Weights of a small transformer language model.
Size: 13 layers, width 160, 4 heads of 32, 4.39M parameters.
Architecture: rotary positions, no biases in attention or MLP, untied embeddings.
Training: a variant of Muon for these matrices, 9303 steps.
MLP neurons of a small language model. Each row is named by its layer, matrix (up: input weights) and neuron, and shows model dimensions 32-95. Each number is 50 + 10 x the weight over its row's rms, rounded and kept within 0 to 99.
Before each neuron's rows, "fires after" lists the tokens most often just before its 100 highest values on Wikipedia text that the model never trained on.

fires after: "S", "s", ".", "De", "pe"
L10.up71:42 44 47 48 46 57 45 59 48 51 59 60 55 57 51 28 49 56 60 42 60 31 62 47 48 73 46 55 51 52 62 24 46 51 56 63 44 58 54 53 47 33 62 62 32 41 51 52 40 57 63 43 54 56 55 49 57 60 48 53 56 66 43 62

fires after: "| ", " ", "Republ", "av", "N", "Democr"
L6.up20:52 56 50 45 51 47 49 76 49 47 52 56 56 60 41 43 53 43 45 63 61 46 64 47 41 45 51 36 40 44 51 28 49 53 41 47 47 64 38 62 57 50 50 54 34 52 50 71 44 52 59 26 69 58 40 51 47 43 43 34 31 47 42 62

fires after: "B", "St", "L", "st", "W", "J"
L6.up619:61 44 64 51 32 56 70 50 35 47 42 49 39 66 57 43 37 52 45 63 63 38 46 56 50 44 38 33 30 44 54 59 54 43 63 33 68 40 26 59 37 45 50 41 49 51 50 55 53 45 55 36 48 56 56 52 41 54 56 37 37 52 49 42

fires after: "| ", "Republ", "N", "S", "sp", "an "
L6.up401:54 24 73 52 46 38 73 63 65 50 57 38 43 47 57 45 50 69 49 65 55 57 50 42 48 47 54 36 32 62 66 45 60 70 47 43 56 60 41 59 51 52 54 44 59 56 52 51 55 46 41 43 65 47 41 45 36 35 51 33 47 50 48 40

fires after: "| ", "Th", "to ", "\n", "–", "pr"
L2.up118:50 47 56 49 59 62 49 39 36 48 53 28 52 65 41 52 33 52 43 55 61 59 57 51 78 39 40 60 52 32 62 38 40 54 50 43 55 69 48 51 40 50 56 50 40 51 57 43 52 50 47 28 49 46 59 58 51 43 61 44 39 43 50 56

fires after: "198", "201", "202", "197", "196", "el"
L4.up521:68 39 49 50 52 42 59 41 61 47 47 70 35 55 43 43 42 53 52 33 53 53 62 70 54 50 50 37 46 40 50 38 54 55 45 46 48 46 44 54 41 56 52 39 53 39 40 46 54 68 52 58 72 44 59 43 51 45 59 65 42 42 63 52

fires after: "h", "H", "| ", "e", "4", ","
L10.up218:51 48 47 58 69 31 53 52 64 62 63 64 57 40 39 63 57 63 55 47 38 55 38 71 53 37 70 56 47 54 45 38 51 54 49 44 52 68 52 51 52 51 44 57 46 44 46 49 52 50 57 65 55 57 30 51 43 55 50 53 40 52 52 54

fires after: "201", "202", "194", "of", "8", "Mar"
L4.up230:47 65 44 55 43 31 60 47 33 37 47 60 36 63 50 39 47 45 51 29 71 48 62 66 45 58 45 48 45 43 41 28 44 45 48 45 60 47 54 53 53 53 59 63 42 41 35 29 48 67 56 48 62 53 67 56 66 72 69 53 48 50 53 48

fires after: ".", "| ", "a ", "; "
L4.up482:66 52 38 51 36 60 55 50 49 48 54 57 36 50 40 64 27 27 61 47 37 61 43 65 41 33 44 52 52 64 54 46 47 43 36 60 58 61 61 58 40 45 57 47 43 34 76 49 48 48 40 50 60 39 55 48 53 44 55 34 59 30 54 35

fires after: "W", "M", "B", "of", "qu", "st"
L6.up486:69 46 46 39 41 61 64 44 48 50 33 50 42 62 43 48 47 57 60 35 55 49 46 45 42 42 55 19 44 56 49 48 40 48 64 33 68 58 40 52 42 62 51 56 41 52 52 52 50 43 47 27 47 31 57 58 51 55 53 43 42 42 46 44

fires after: "| ", "V", "K", "Wh", "T"
L4.up138:57 54 55 38 50 60 46 34 43 53 37 50 39 44 48 67 48 46 45 59 35 53 58 51 39 48 35 57 78 46 58 57 47 50 45 46 66 48 58 40 42 55 50 40 67 43 57 49 51 50 29 50 37 56 50 59 44 48 41 45 54 39 50 59

fires after: "| ", "M", "G", "ad"
L9.up338:55 57 49 55 45 61 50 54 48 41 57 70 55 44 67 47 54 58 52 51 36 56 49 35 57 37 40 63 48 47 49 64 55 49 48 33 47 59 51 62 56 66 69 73 42 43 56 49 72 46 34 68 46 37 54 65 36 58 72 59 50 60 34 61

fires after: "| ", "N", "n", "p", "r", "D"
L9.up454:45 36 55 48 40 51 50 57 56 42 62 36 50 45 41 54 46 54 63 38 51 56 59 76 27 58 31 37 53 45 52 40 51 46 39 57 40 45 36 71 57 53 64 42 34 51 54 60 45 43 51 41 64 64 37 42 40 50 42 50 42 48 52 51

fires after: "| ", ",", "0"
L2.up239:36 62 55 62 68 62 44 36 42 44 42 52 37 59 63 44 37 53 44 51 64 61 69 53 53 42 48 56 55 40 59 46 42 48 55 48 46 71 40 59 39 53 62 45 36 59 40 57 56 48 44 41 45 38 52 63 69 59 70 53 58 43 41 59

fires after: ",", "qu", ". ", "ch", "arch"
L2.up53:52 41 53 45 65 51 53 52 55 43 36 33 55 49 37 42 54 54 37 38 56 47 34 42 63 47 44 43 43 53 52 36 50 49 53 57 37 42 33 62 55 62 51 54 61 53 60 62 59 47 42 51 54 69 46 40 53 58 62 48 49 55 58 66

fires after: "T", "t", "f", "km", "B", "p"
L6.up374:42 57 30 56 44 60 31 62 65 48 48 49 60 47 33 33 55 43 54 60 55 57 52 50 67 45 60 68 60 42 56 55 47 50 51 61 51 56 60 51 55 47 64 41 53 39 62 57 39 52 49 60 53 56 37 37 51 44 57 46 46 76 70 56

fires after: "| ", "\n\n", "201", "-", "$"
L2.up597:57 45 62 51 64 66 40 47 45 48 49 44 38 48 45 43 42 64 43 41 70 61 46 45 66 40 67 48 65 58 63 46 52 60 53 50 50 66 47 53 40 45 59 50 50 58 46 56 54 50 40 39 38 63 61 50 52 56 71 28 45 55 50 52

fires after: "c", "g", "oc", "W", "w", "re"
L4.up82:69 52 72 46 58 62 37 41 54 49 50 62 50 39 66 81 40 42 55 56 32 52 41 59 41 39 51 76 48 59 60 67 47 61 40 66 36 48 60 57 60 51 50 48 71 44 52 58 52 43 50 57 39 37 43 50 60 40 52 19 54 51 58 45

fires after: "202", "201", "18", "L", "In "
L4.up54:53 38 39 47 63 50 53 54 41 45 51 59 53 65 40 55 59 39 41 35 61 63 46 51 42 53 68 36 51 49 38 29 55 61 24 44 51 48 37 41 53 45 45 69 45 64 60 48 44 64 48 49 78 47 57 53 59 73 49 41 52 44 57 46

fires after: "| ", "ad", "reg", "ah"
L9.up417:49 49 38 70 55 65 52 63 53 46 68 64 64 44 48 42 66 57 53 53 45 57 59 50 51 45 33 59 43 43 61 56 49 50 52 67 40 53 53 73 55 61 57 63 43 52 55 51 62 42 38 51 48 39 52 51 34 57 74 64 47 66 36 51

fires after: ".", "v", "c", "G", "W", "L"
L4.up506:59 74 43 48 35 37 56 43 52 45 40 58 38 66 54 53 34 45 58 40 39 54 51 67 42 41 45 48 61 51 50 47 45 43 53 50 62 57 59 55 45 44 53 53 54 17 63 37 37 48 38 44 59 40 54 62 58 52 59 52 50 30 54 38

fires after: ".", ". ", "t", "id", ", "
L8.up339:47 44 46 52 53 53 58 40 63 46 44 45 46 54 47 52 28 45 44 51 64 30 52 53 52 41 41 39 59 44 79 34 82 39 69 51 56 56 57 49 36 48 58 51 63 52 46 48 41 45 32 47 45 60 44 52 58 49 66 68 48 68 51 46

fires after: "B", "V", "W", "b", "F"
L6.up83:57 53 52 47 34 55 58 50 31 39 35 36 49 63 41 42 55 46 42 43 49 56 49 50 41 44 29 47 40 39 57 49 28 57 68 56 63 48 47 55 35 49 56 47 56 52 53 38 65 46 43 33 48 33 66 47 54 58 42 44 44 58 40 50

fires after: ".", ". ", "A", "Wh", "a ", "K"
L4.up342:46 51 36 37 30 48 46 43 50 59 48 35 57 56 46 69 31 60 56 67 39 58 53 60 49 28 52 45 51 51 71 58 49 44 36 58 59 58 51 50 35 40 46 54 63 46 69 60 40 38 36 49 50 45 52 60 41 31 48 21 50 32 57 60

fires after: "S", "s", "com", "de", "Tran", "cr"
L10.up181:51 35 57 56 38 54 58 54 63 53 53 52 72 56 44 56 50 54 58 50 41 42 54 47 43 65 38 35 46 54 48 47 40 49 55 44 41 72 49 36 33 43 37 54 44 64 52 38 35 43 61 38 41 43 59 46 54 55 47 44 53 56 50 46

fires after: ".", "S", "C", "B", "| ", "M"
L4.up556:50 59 46 55 34 61 45 40 50 49 59 47 38 44 53 51 29 44 48 56 37 52 59 58 37 43 40 60 48 51 74 51 51 34 48 50 72 69 62 70 55 48 54 57 61 42 65 54 38 44 41 50 32 39 49 52 46 36 49 59 46 29 44 52

fires after: "T", "p", "t", "c"
L6.up64:55 55 27 55 51 46 33 42 37 59 51 47 69 32 45 55 61 50 55 56 58 50 64 56 59 61 49 64 54 46 56 59 51 54 47 61 56 51 73 71 53 59 48 60 70 61 29 45 53 56 53 53 35 48 42 53 46 51 44 33 56 62 63 57

fires after: "sp", "qu", "F", "B", "W"
L6.up483:54 50 40 47 28 48 53 47 29 42 44 36 31 60 46 50 38 40 41 62 58 31 39 64 58 43 55 29 33 46 67 36 49 56 68 36 71 48 39 69 36 52 44 55 74 31 44 46 44 55 58 44 49 54 58 48 52 46 56 22 47 56 51 55

fires after: ",", ".", ":", "th", "e"
L6.up393:57 37 40 85 48 55 54 55 59 57 52 62 64 42 41 46 41 42 50 40 65 66 33 46 66 38 66 60 52 30 51 62 51 50 44 47 37 63 49 64 60 55 65 33 54 50 56 34 49 39 53 64 46 48 36 43 46 50 46 70 52 63 53 46

fires after: "c", "S", "B", "F", "C", "f"
L4.up320:51 41 31 56 28 51 38 32 56 47 55 53 49 72 45 58 21 49 58 58 43 48 62 52 44 37 59 64 59 57 53 39 57 50 53 47 49 49 49 75 44 53 49 51 67 39 66 43 40 30 43 34 58 49 60 42 47 49 59 44 52 25 58 50

fires after: ".", "| ", "–", "th", ". ", "l"
L6.up516:45 49 58 57 47 48 51 58 59 61 55 53 59 38 51 35 48 55 49 63 49 49 57 50 44 56 45 74 66 29 63 63 45 30 35 58 52 48 56 47 59 43 71 39 40 46 59 55 56 42 48 63 51 70 49 46 45 48 59 74 34 73 59 35

fires after: "| ", ", ", "201", "March ", "202"
L4.up564:63 62 56 39 47 38 49 35 55 42 30 61 53 61 47 48 51 39 49 40 54 53 53 69 36 37 44 71 65 41 40 18 44 50 38 53 71 55 55 51 50 50 50 61 62 29 58 48 48 43 62 47 80 53 48 55 55 62 43 41 43 46 59 60

fires after: "C", "f", "G", "B", "L", "fl"
L4.up136:58 59 49 60 55 56 42 41 59 38 33 62 39 49 45 82 40 48 65 50 48 62 58 55 46 57 46 63 49 54 64 51 58 50 44 80 53 51 54 65 50 52 43 52 57 38 53 43 51 33 44 42 44 49 44 54 49 43 46 52 56 36 49 69

fires after: "d", ".", "k", "D", "id", "p"
L8.up31:39 75 44 53 52 60 45 50 54 68 49 51 50 59 61 55 42 36 49 55 56 56 48 55 51 54 22 49 56 47 57 49 57 41 82 47 66 53 61 57 22 48 53 54 61 50 43 32 35 57 64 48 51 42 45 62 44 49 58 62 37 64 34 41

fires after: "B", "pl", "f", "F", "S"
L4.up74:30 49 45 62 42 55 26 31 57 43 52 50 59 54 49 69 43 56 53 53 46 44 63 47 41 47 39 70 63 58 60 54 43 49 43 62 63 44 59 51 65 66 46 46 66 48 47 51 44 32 43 34 47 54 43 47 51 50 48 40 57 50 53 78

fires after: "Gr", "B", "St", "Col", "W", "h"
L6.up241:55 35 55 45 45 58 55 64 49 36 33 58 50 59 45 39 46 51 45 45 51 54 52 47 35 40 36 44 38 50 58 54 41 53 62 35 55 47 39 60 52 51 48 49 48 55 54 52 65 37 47 30 56 50 52 53 39 62 44 59 28 65 49 70

fires after: "F", "W", "St", "C", "ab", "Democr"
L6.up345:59 56 50 28 33 55 51 52 50 44 39 65 50 64 50 62 48 61 54 56 57 47 50 54 37 52 42 54 44 50 42 28 47 49 60 39 71 49 47 66 34 41 56 66 39 63 50 66 74 44 42 34 48 41 49 61 48 54 41 35 32 64 40 43

fires after: "| ", "l", "J", ".", "k"
L4.up305:53 49 40 50 44 43 59 42 45 42 53 59 29 59 32 41 47 30 43 45 60 55 45 55 45 61 41 41 50 44 40 50 51 48 39 44 48 49 54 56 45 47 45 49 30 39 61 49 46 64 48 48 88 46 69 44 56 69 73 36 56 39 66 25